python train.py --head_dim=64 --norm_place="pre" --norm_eps=1e-05 --positions="learned" --parallel_block=false --init="normal" --init_std_qkv=0.022 --init_std_down=0.00432 --optimizer="adam_variant" --batch_tokens=32768
MLP neurons of a small language model. Each row is named by its layer, matrix (down: output weights) and neuron, and shows model dimensions 256-383. Each number is 200 + 30 x the weight over its row's rms, rounded and kept within 0 to 999.
A block is one neuron, or neurons of one layer that tend to fire together. Before each block is what it responds to, as a language model described it from the Wikipedia text at the highest values.

Responds to: Short middle pieces of words split across tokens, such as we-al-th, Da-il-y and shareh-old-ers, plus decimal points inside census percentages like 4.2%.
L9.down319,198,267,273,194,198,211,195,197,203,253,178,182,237,137,210,197,165,266,277,165,195,190,219,213,211,198,182,151,200,228,170,209,190,248,211,214,201,252,275,223,181,208,190,217,204,290,213,141,217,158,176,223,162,226,208,154,210,183,187,153,210,176,175,262,197,248,215,259,266,216,249,228,253,198,211,231,163,237,251,174,159,194,247,234,213,214,195,234,189,178,179,168,150,166,157,231,215,183,216,213,174,167,212,128,181,196,215,204,230,248,171,177,232,168,182,171,261,251,205,157,202,208,253,250,185,199,162,173
L9.down724,217,241,217,233,207,184,205,239,163,183,211,236,158,147,177,159,126,162,209,154,219,128,161,214,174,194,218,226,134,182,190,173,182,220,216,157,246,189,204,225,214,223,225,224,181,255,243,171,190,164,186,174,246,179,200,262,269,179,176,173,193,246,156,192,180,213,142,209,234,199,274,238,230,203,208,248,183,161,212,187,209,202,234,184,180,228,206,217,206,182,231,191,253,235,162,202,206,178,151,201,206,238,120,236,196,159,184,143,231,205,256,199,183,224,202,239,233,196,164,230,210,184,226,241,207,217,186,201
L9.down892,194,242,208,248,252,197,203,167,149,232,210,226,196,249,184,186,215,205,175,172,246,256,211,185,179,174,219,136,170,188,212,153,284,147,198,239,173,212,196,181,203,200,205,234,148,319,186,189,194,225,201,220,170,220,183,160,245,174,203,166,262,181,195,213,201,215,201,240,201,199,150,208,143,223,213,232,190,189,214,220,161,198,208,189,228,182,211,222,186,245,222,173,147,270,149,201,212,181,190,227,249,176,208,181,246,238,221,118,201,194,201,152,193,211,228,136,242,167,263,204,227,188,241,170,179,254,207,209
L9.down932,185,162,206,169,196,185,196,218,220,152,220,205,240,203,193,216,159,233,176,220,165,193,198,236,227,221,215,229,200,231,199,178,223,217,156,198,192,172,137,185,141,149,232,197,225,237,175,271,224,161,237,239,219,186,257,137,244,165,194,244,271,193,246,201,182,209,180,211,202,190,176,177,231,205,251,217,165,194,243,192,191,189,199,222,134,169,198,199,171,270,189,173,133,214,184,200,208,163,236,211,206,222,148,227,182,202,183,185,224,213,180,173,214,169,202,236,202,235,221,173,218,184,171,197,197,266,222,226

Responds to: Short middle pieces of long words split after a prefix like Pre, Ad, con, re, part, e.g. Pre|s|byterian, Ad|d|itionally, con|s|ensus; also line breaks after ==headings==.
L7.down121,175,255,176,170,217,233,189,215,200,234,174,191,175,158,202,165,197,181,173,187,215,175,234,207,190,193,231,166,189,238,209,171,266,240,188,227,237,168,236,203,212,197,214,189,228,190,182,208,213,141,215,173,209,191,225,182,217,156,209,191,190,175,182,223,197,181,178,233,226,186,183,159,216,178,207,194,279,144,198,220,231,268,195,191,202,246,192,201,179,231,222,228,199,160,215,171,233,180,240,204,237,171,164,191,199,167,207,204,212,191,170,168,191,226,238,147,130,221,232,250,168,198,184,170,161,221,97,136
L7.down207,229,150,200,162,168,208,204,217,199,190,227,208,190,249,165,142,189,216,156,197,159,152,168,218,218,194,206,159,202,172,236,229,234,202,187,190,205,209,222,197,218,152,209,230,242,180,183,189,202,212,174,203,170,173,199,207,247,153,221,234,130,245,200,168,203,204,235,221,242,252,224,178,203,193,181,222,220,173,199,208,233,205,217,232,247,219,234,217,113,224,192,204,196,160,157,165,189,175,177,162,168,174,207,150,175,192,224,221,202,161,270,184,215,183,165,186,165,210,201,202,200,216,214,226,166,185,165,166
L7.down568,255,231,236,128,199,240,218,183,167,245,162,184,208,208,188,236,199,232,169,157,268,181,169,210,178,196,234,227,181,213,201,211,203,211,212,164,236,227,249,205,215,239,222,240,207,263,231,265,202,233,208,198,157,192,205,238,204,232,178,258,208,247,153,218,209,180,209,197,175,201,261,214,210,215,176,222,194,176,254,169,230,203,204,200,196,245,213,213,217,221,195,244,178,151,228,194,176,228,245,158,200,180,183,199,222,139,173,192,176,150,215,249,182,207,194,190,203,248,208,220,249,260,200,191,184,189,228,156
L7.down849,212,192,217,218,204,221,219,182,187,193,225,211,229,154,180,214,161,222,200,212,191,191,209,170,161,207,220,188,255,193,216,172,175,234,206,199,157,205,256,236,236,218,170,248,217,278,159,201,180,189,156,221,154,196,267,197,189,231,214,230,190,230,229,158,249,208,222,248,201,231,189,234,125,243,143,214,182,192,183,242,181,188,213,151,230,238,206,178,226,194,187,244,212,170,270,177,202,176,195,167,182,217,222,173,185,219,275,203,187,199,244,226,276,257,154,230,195,199,173,171,190,176,142,174,161,192,175,174

Responds to: Word-internal fragments right after a prefix piece (de-ta-ils, de-c-lassified, per-ta-ining, Reli-g-ion), plus dashes or line breaks ending markdown table separator rows, and year-range digits like 1931–19.
L9.down9,185,177,216,151,227,179,201,234,214,177,219,196,232,193,179,233,214,237,189,214,157,166,286,235,227,200,206,231,213,226,242,183,214,249,262,209,155,177,163,208,174,198,215,192,219,327,257,200,209,232,187,181,184,236,225,264,121,131,234,225,173,146,203,244,222,179,168,213,159,148,159,228,185,209,159,185,195,214,180,205,172,200,226,195,196,166,240,202,199,231,202,196,171,280,236,182,240,228,220,252,172,190,196,192,145,189,189,192,224,235,206,222,174,205,224,143,183,161,199,147,153,146,173,172,227,183,218,213
L9.down248,203,231,189,176,176,195,176,200,223,193,204,196,188,185,203,124,239,218,206,283,223,232,187,155,197,210,230,219,197,202,195,183,224,172,172,176,173,249,194,205,195,176,130,202,166,273,172,199,123,156,251,212,218,184,157,196,182,186,203,183,148,194,219,135,187,128,226,135,200,173,134,224,185,226,225,226,208,215,179,189,183,235,169,234,212,185,184,189,217,233,203,202,216,194,211,204,159,231,249,243,209,186,239,180,215,201,146,182,212,187,198,218,181,205,265,112,196,209,215,177,180,232,252,234,140,231,134,178
L9.down265,207,197,204,191,196,227,212,264,218,203,200,209,198,167,161,236,218,235,211,201,177,220,185,198,150,224,226,196,214,195,147,187,260,210,199,241,228,205,262,199,200,244,239,152,255,290,252,253,222,227,255,208,207,201,230,237,231,181,172,212,204,202,167,175,215,166,180,221,248,162,183,175,228,170,208,173,223,104,164,252,168,206,207,196,187,211,166,205,212,256,170,235,180,190,229,188,186,227,213,153,239,201,153,207,179,195,191,236,196,235,185,212,204,194,192,195,205,239,285,242,179,205,170,136,167,191,208,205
L9.down711,212,210,155,208,191,212,168,237,184,157,154,182,209,165,178,184,174,184,182,190,163,165,233,199,214,143,185,193,195,221,211,180,230,185,202,223,184,206,214,174,217,244,195,176,191,293,175,250,206,193,197,178,185,198,145,250,184,242,164,226,220,224,152,225,179,197,214,196,184,211,186,188,174,235,140,183,154,194,213,244,214,143,185,149,216,237,249,201,193,206,201,193,113,182,226,204,224,183,209,175,181,202,190,202,202,231,175,176,201,198,200,140,156,224,122,178,202,199,133,155,190,195,189,251,213,223,243,226

Responds to: Word pieces right after a name's opening capital letter or fragment, e.g. Gu|g|genheim, R. C|.|, Mc|K|inney, and the second character of CJK or Korean names.
L7.down155,225,176,186,228,183,206,167,183,164,196,140,207,234,252,217,202,222,210,220,239,195,225,249,215,272,161,208,214,206,185,253,164,177,212,226,204,212,176,152,194,179,254,169,209,218,260,230,169,200,160,234,129,216,207,170,223,205,157,211,222,187,243,166,172,158,165,217,207,168,185,224,242,276,159,184,201,152,189,135,195,196,164,208,238,200,127,205,227,140,178,160,188,174,200,177,241,151,184,168,217,180,215,234,273,203,239,207,187,205,191,201,168,181,216,198,225,192,202,172,209,215,182,239,184,225,112,186,256
L7.down181,174,196,206,189,197,138,236,227,182,182,155,152,192,187,210,238,221,206,162,155,252,193,169,214,176,214,161,190,151,191,222,183,186,196,193,123,228,216,218,187,199,247,244,209,212,274,207,213,143,177,179,202,222,217,165,240,191,185,205,247,172,235,157,198,216,254,204,201,183,195,180,193,240,267,189,143,203,175,171,200,198,168,162,211,261,206,217,251,159,190,138,178,215,202,216,219,173,228,244,179,206,247,229,208,255,206,207,230,201,184,174,209,137,193,224,199,193,200,224,259,164,183,270,150,175,215,148,233
L7.down348,197,217,187,215,151,159,246,212,182,170,192,226,200,216,226,161,225,189,225,212,181,230,220,183,184,201,185,211,152,243,214,161,170,208,252,199,213,192,176,190,233,187,233,216,184,290,200,199,150,230,224,195,131,234,191,252,163,216,170,192,227,175,252,217,243,209,156,211,198,193,176,242,203,228,191,205,180,239,180,208,193,218,185,231,183,247,210,196,223,202,145,199,195,202,241,239,210,197,156,219,219,219,226,188,215,208,212,138,190,204,208,220,165,227,228,238,195,228,217,200,195,209,214,177,259,234,168,259
L7.down979,199,175,164,219,231,207,204,201,191,230,202,189,222,222,209,178,241,124,177,201,259,178,179,228,223,213,208,214,205,211,225,187,242,208,239,212,182,176,182,256,208,212,229,149,153,203,175,189,178,203,194,167,177,173,150,186,260,233,193,179,227,173,287,198,167,212,227,235,194,206,178,209,219,177,165,216,212,211,228,210,160,180,234,201,182,225,198,185,201,201,198,188,164,192,261,230,183,211,203,169,205,207,136,184,208,226,216,185,185,169,204,111,163,241,212,148,190,184,185,209,226,170,205,148,243,155,215,210

Responds to: "of" right after an age, percentage or amount ("65 years of age", "age of 93", "48% of"), plus unit pieces in infobox data ("/sq mi", "acres").
L7.down51,205,210,213,185,209,201,238,190,258,203,186,199,204,222,177,181,167,212,173,178,194,130,166,147,207,195,210,206,258,183,247,145,169,176,171,166,216,207,190,146,181,142,240,183,230,322,220,207,179,223,185,224,175,195,177,230,175,149,169,191,190,193,157,204,221,161,160,160,227,196,197,232,199,206,213,136,234,189,186,246,205,197,126,205,160,178,242,194,239,201,223,181,175,225,238,213,230,213,210,146,218,228,204,215,224,224,209,154,194,202,237,171,222,113,190,192,255,160,153,250,190,192,208,175,226,203,193,202
L7.down395,201,191,197,163,180,265,205,196,195,221,189,216,211,198,204,190,143,252,244,253,207,160,166,170,152,204,209,212,186,205,161,208,204,158,209,217,210,181,183,206,199,196,195,206,213,254,256,204,197,213,220,224,162,216,215,152,240,182,176,172,236,173,179,207,251,168,209,217,251,190,135,218,238,175,213,175,220,257,172,176,223,223,196,194,174,183,215,186,177,214,180,197,214,213,170,192,137,258,192,167,188,192,208,202,240,179,159,197,157,166,225,207,201,198,193,247,177,177,190,180,232,190,160,240,244,146,191,191
L7.down861,189,239,206,196,252,229,249,180,241,215,214,193,223,214,260,204,209,164,213,223,220,205,172,188,182,194,234,161,216,197,202,162,170,122,222,216,176,191,142,221,210,213,216,209,219,326,265,202,244,248,226,208,189,219,183,211,138,248,173,293,200,192,206,190,254,138,129,184,221,224,187,226,166,230,124,180,188,184,161,209,185,196,176,230,182,202,203,202,184,199,207,217,244,242,198,218,214,213,240,181,161,160,164,229,210,220,208,221,176,231,240,186,133,182,211,246,267,226,205,218,180,256,194,227,210,156,209,138
L7.down886,109,187,229,192,162,177,212,227,225,196,153,203,166,231,214,213,198,221,211,183,169,181,200,173,221,256,177,220,219,195,205,217,173,172,214,129,217,225,228,171,228,221,201,230,236,302,218,232,184,240,210,194,185,229,234,198,177,228,171,185,217,165,157,169,224,195,151,162,155,204,193,207,218,206,221,167,180,179,166,242,196,239,184,158,201,180,263,185,244,213,237,183,191,231,250,229,200,250,169,192,219,161,229,159,224,201,184,165,202,220,249,182,197,212,188,198,228,158,225,230,135,219,243,216,195,194,223,188

Responds to: Nouns naming a person's role or occupation, often the agent suffix ending a word, such as player, author, educ-ator, candid-ate, semi-final-ist; also other word-final noun pieces like cir-cle, mar-gin, subur-b.
L9.down239,194,191,235,159,204,160,222,180,238,237,246,220,186,251,189,161,189,189,137,209,240,164,222,209,250,212,200,189,212,170,293,199,190,147,159,242,216,211,179,220,217,245,219,178,220,201,227,209,184,196,215,256,218,231,230,242,176,155,237,152,240,191,230,162,160,222,167,195,148,177,186,233,186,187,236,180,275,196,142,184,196,226,216,201,167,240,192,210,252,233,188,228,205,205,206,185,228,213,191,218,184,177,213,252,264,164,196,214,151,197,209,255,199,211,196,206,182,188,181,183,209,228,182,251,205,198,241,179
L9.down603,191,211,178,211,196,187,196,240,199,194,187,238,214,208,188,192,216,186,193,180,173,178,230,176,256,206,193,153,231,193,197,203,179,183,252,184,202,195,199,159,160,205,215,147,200,231,189,214,197,127,215,171,248,206,219,209,224,153,205,173,180,179,193,187,169,195,201,191,186,230,165,234,178,220,208,154,161,227,183,228,174,233,204,236,247,227,196,164,189,177,217,191,240,242,218,169,198,179,199,231,236,164,243,249,206,247,254,157,246,245,165,188,191,179,219,203,163,198,179,163,135,174,179,188,177,186,186,206
L9.down785,218,206,191,170,216,162,227,204,184,178,173,196,204,222,200,256,218,256,199,181,195,190,231,167,187,247,188,184,223,194,194,194,192,258,137,167,170,89,173,176,183,173,207,180,174,203,232,237,222,217,213,250,262,217,143,217,223,154,264,165,209,203,223,171,144,217,182,212,166,217,133,189,186,212,180,125,185,172,191,225,121,248,206,179,194,245,172,215,256,201,207,202,183,214,214,186,261,263,224,234,218,225,243,181,212,265,219,162,197,231,206,262,192,171,225,206,177,222,202,168,222,197,192,152,208,211,209,222
L9.down870,239,228,186,167,217,224,173,269,144,226,222,191,198,146,251,219,122,202,168,152,186,180,212,200,236,264,228,205,249,212,208,143,173,188,220,204,175,175,140,186,255,216,251,205,116,236,260,245,221,232,186,169,205,246,191,249,232,197,223,152,191,181,184,208,134,144,160,208,191,183,194,237,226,148,249,205,262,209,221,177,233,234,190,232,228,247,152,168,224,207,182,224,256,228,230,189,202,217,221,234,199,205,213,183,167,179,177,194,256,247,139,212,192,193,230,191,154,254,210,234,165,146,195,216,187,231,197,218

Responds to: The second piece of a common word split after a short opening fragment (g, h, w, bo, Ha), as in g-own, h-our, bo-at, w-ent.
L6.down328,173,207,181,221,195,205,199,180,274,174,208,168,161,208,180,169,198,252,156,241,194,204,218,218,166,147,188,202,194,195,234,211,199,195,197,192,191,212,221,171,172,209,162,214,152,220,190,212,203,209,213,182,243,222,175,238,190,135,183,173,205,208,216,217,296,207,269,241,218,218,176,178,136,188,194,233,221,206,215,198,209,227,147,171,160,181,248,164,161,242,183,219,193,252,223,199,249,148,136,262,204,215,232,176,123,194,224,180,254,161,183,177,196,156,161,230,250,166,247,238,205,175,238,194,253,164,180,220

Responds to: The first word-piece of a verb broken into subwords, right after a subject pronoun, a name or "to", e.g. re|tain, con|sumed, lo|st.
L7.down421,199,228,185,139,228,178,235,195,221,150,143,195,211,171,201,277,187,229,180,206,205,194,185,196,244,185,212,167,182,232,217,263,217,179,224,249,147,165,210,224,204,240,207,241,220,246,225,176,244,194,198,184,218,274,198,262,234,167,192,194,217,235,152,163,160,203,186,159,265,235,180,228,167,252,211,231,197,191,239,217,173,205,207,150,205,203,199,197,136,152,98,165,186,201,230,224,202,160,189,200,190,237,228,209,197,231,223,194,203,220,218,169,217,154,197,196,223,199,219,192,175,181,189,172,196,198,193,180
L7.down501,205,252,167,237,160,237,170,141,218,172,183,221,215,203,196,149,188,185,155,149,182,202,202,220,228,196,215,188,188,158,239,238,207,259,205,152,184,159,155,163,222,224,221,244,154,248,195,201,196,202,214,210,222,261,158,229,236,153,217,189,190,286,196,182,161,183,203,260,231,221,212,258,220,202,223,192,197,175,150,243,165,171,256,168,181,178,145,158,180,199,169,278,129,159,238,196,211,217,184,209,224,221,211,215,158,213,227,143,241,171,162,235,165,227,174,207,165,271,188,178,198,210,237,191,236,218,153,217
L7.down592,206,185,200,178,212,247,181,217,237,180,249,207,200,237,186,146,180,165,229,215,217,207,212,206,179,182,271,150,189,176,218,230,175,229,185,197,161,194,177,193,196,153,160,199,179,227,197,225,226,221,207,171,171,177,221,224,195,195,223,140,153,229,175,242,152,157,191,218,223,192,189,195,210,228,180,202,262,178,185,217,54,176,234,148,189,180,179,157,148,192,259,193,240,224,213,191,197,217,223,184,212,166,222,220,199,193,202,156,231,186,156,197,168,240,165,258,174,238,221,201,140,169,229,208,203,211,173,162
L7.down945,182,265,152,225,225,230,159,177,252,193,182,190,207,257,213,174,168,178,229,246,154,204,252,231,228,165,164,111,194,259,260,211,186,170,199,208,183,153,199,206,186,198,223,184,209,188,237,219,177,172,186,200,232,215,174,164,221,122,179,168,213,195,218,193,261,225,218,206,194,248,214,245,256,254,201,212,170,241,138,166,174,234,195,200,185,203,265,177,170,248,190,196,155,213,199,244,207,147,214,233,212,216,198,189,199,211,216,162,224,190,166,175,204,158,226,175,248,227,181,199,172,247,235,207,173,198,153,231

Responds to: Fires on CJK characters and byte pieces inside Chinese/Japanese names, and on mid-word fragments or season dashes (2020–21, Os-lo, Kas-hi-f).
L9.down548,170,202,246,163,174,150,186,177,189,130,156,172,217,204,164,226,256,196,180,157,243,233,209,221,222,216,174,236,249,209,226,203,187,179,170,221,199,231,200,231,226,152,171,206,164,221,148,201,204,213,198,206,208,226,188,200,199,213,202,189,205,179,197,213,180,188,186,169,239,224,180,192,145,155,194,244,187,200,244,240,221,185,120,209,151,216,166,230,246,207,196,209,171,267,187,220,200,170,226,167,183,183,200,247,193,211,220,234,169,214,215,172,194,204,216,225,237,176,257,166,187,242,226,176,188,207,235,176
L9.down672,220,182,152,197,203,235,170,222,194,181,207,180,217,205,247,225,155,199,191,254,181,168,179,219,182,232,212,227,172,201,228,223,182,212,202,237,207,224,200,196,180,151,236,220,181,224,203,200,191,217,226,232,233,224,177,214,241,241,242,193,186,136,227,163,206,218,227,193,226,221,230,206,202,197,215,202,231,220,270,221,220,222,130,187,230,202,152,216,157,207,204,209,262,219,235,217,225,200,237,195,162,262,229,161,208,216,131,229,216,205,202,189,163,198,263,201,181,158,243,167,226,205,221,176,183,188,153,222
L9.down909,187,211,247,234,172,188,255,198,209,159,198,233,181,187,224,200,224,233,217,209,200,175,187,252,182,197,222,174,190,184,187,237,208,202,225,216,244,185,179,230,233,169,188,173,229,253,154,228,289,199,212,203,235,185,184,168,201,191,242,219,185,169,188,161,182,192,144,169,174,217,172,193,198,216,253,233,199,201,161,197,224,135,172,176,242,180,193,152,282,243,215,235,231,239,211,141,200,192,174,210,200,235,242,193,178,178,199,231,196,214,163,245,169,194,204,245,194,189,197,248,199,191,168,205,211,203,190,205
L9.down1143,190,247,169,189,163,176,196,155,237,214,172,219,280,211,192,233,206,191,234,227,197,177,191,217,190,176,209,171,191,183,209,194,176,195,181,190,192,204,207,199,199,201,297,190,205,271,205,198,195,196,231,208,209,217,216,236,176,202,216,185,237,222,218,195,188,172,201,175,262,223,192,147,169,196,232,215,336,204,190,265,207,200,219,193,217,209,155,199,223,213,216,213,167,208,199,206,235,199,218,175,191,175,234,190,222,233,212,202,176,206,176,176,200,195,197,192,174,182,191,209,182,191,252,180,216,183,210,205

Responds to: Second subword piece of a word split after a Latin prefix like re-, con-, in-, comp-, as in re|s|tored, con|t|act, comp|et|ing.
L6.down275,197,179,185,215,180,208,187,239,168,249,164,213,214,189,160,198,190,141,212,243,221,174,217,134,236,219,268,143,198,180,231,208,225,146,148,188,230,219,234,166,242,203,211,181,188,245,192,209,152,263,165,196,216,152,209,212,241,175,200,226,133,228,173,171,216,249,206,187,160,209,224,192,216,223,159,172,174,200,153,235,203,214,183,157,222,186,230,231,191,180,203,224,174,181,255,232,170,250,200,161,212,159,183,208,225,237,189,186,116,144,189,189,252,208,251,202,170,238,166,187,183,226,215,244,212,229,206,197

Responds to: Second or later pieces of split words and ranges, mostly in table rows and lists, such as Ven-ue, 1975–76, Ul-ti-mately, Pens-ke.
L6.down959,174,141,133,168,192,191,190,138,224,174,261,233,216,213,213,237,205,190,161,238,186,161,237,226,201,171,228,244,198,178,185,174,179,232,185,185,160,184,161,231,233,219,243,223,250,209,192,191,236,200,157,178,193,230,232,206,156,159,203,193,216,177,197,215,147,189,219,260,187,232,261,192,218,198,194,214,167,200,226,213,184,213,185,192,230,240,199,208,245,163,185,203,218,190,237,235,189,175,246,186,218,193,186,167,168,187,243,180,222,207,247,200,185,237,210,188,193,169,196,212,262,215,263,243,188,169,157,185

Responds to: Suffixes that complete nouns for a person's role or job, such as -ist, -er, -r (anthropologist, owner, footballer, producer, manager), plus a few stray pieces like older and historic.
L6.down641,217,243,146,195,155,238,177,237,203,186,161,208,199,208,195,217,207,235,190,211,141,196,199,173,261,154,235,149,180,151,217,217,255,166,219,201,130,203,182,192,153,224,220,173,226,188,214,257,163,215,192,225,165,210,216,268,215,217,178,199,155,181,211,201,200,231,169,201,179,210,190,242,205,162,210,181,227,178,215,159,252,235,206,181,211,230,161,141,248,206,210,187,235,194,213,190,213,196,227,215,219,173,231,250,235,209,227,245,195,237,151,182,126,208,187,246,219,186,194,152,175,225,213,215,295,228,213,136

Responds to: The space or first word-piece that starts a main verb right after a subject noun or pronoun, e.g. he finds, she learns, He joined.
L9.down813,160,188,207,205,211,220,221,131,253,202,256,235,207,237,177,228,159,192,196,161,140,194,179,189,202,217,221,228,136,165,198,162,164,204,165,150,176,162,167,196,220,182,218,191,191,309,177,228,231,235,190,214,189,225,157,182,264,275,229,196,222,218,183,231,175,186,227,206,246,214,223,202,220,199,163,160,186,223,163,125,169,205,210,154,226,196,201,178,244,217,234,212,178,214,223,168,229,195,160,237,173,166,229,203,205,200,162,227,193,255,148,199,225,176,156,164,178,260,220,186,217,214,187,243,190,175,180,201
L9.down868,196,172,206,203,160,248,191,219,225,187,195,156,219,174,209,215,203,163,195,138,210,198,210,234,146,225,208,162,180,142,210,182,214,170,217,194,172,151,203,144,186,222,183,246,203,315,181,190,259,197,171,204,184,150,166,203,268,199,217,177,143,218,202,210,167,125,276,237,198,216,191,230,230,223,176,175,152,206,176,188,195,204,215,178,206,219,185,172,191,188,208,217,204,227,212,138,225,225,157,187,243,192,225,198,182,227,194,127,179,231,213,150,223,224,188,214,177,238,183,231,195,207,199,178,215,207,191,212
L9.down1037,179,170,137,212,232,230,164,204,184,210,192,268,211,210,206,165,150,205,206,159,203,194,168,187,206,246,170,211,165,203,177,204,214,232,250,111,173,223,179,181,210,194,208,214,160,288,169,220,170,226,187,184,146,212,186,180,225,222,285,200,182,248,231,220,196,206,171,246,251,192,151,243,241,199,166,219,179,211,180,179,214,188,181,183,227,234,240,179,216,151,230,253,225,189,164,189,155,168,191,184,227,198,239,253,189,233,176,229,176,226,150,208,231,198,146,214,146,194,168,244,216,181,221,235,219,135,195,193
L9.down1062,192,227,169,226,173,220,194,213,195,197,171,199,229,266,212,163,212,155,153,162,237,198,170,248,162,213,211,185,205,206,206,228,186,177,218,157,169,174,205,172,149,178,179,228,190,194,211,112,178,239,198,161,147,201,251,189,222,175,213,144,220,193,218,164,189,202,221,185,225,239,178,218,186,150,183,217,210,200,233,245,236,175,182,213,244,161,183,170,205,220,196,205,219,218,260,230,215,178,203,177,185,236,233,219,226,235,217,125,211,214,146,171,192,223,200,182,188,237,162,205,142,163,276,270,241,181,289,229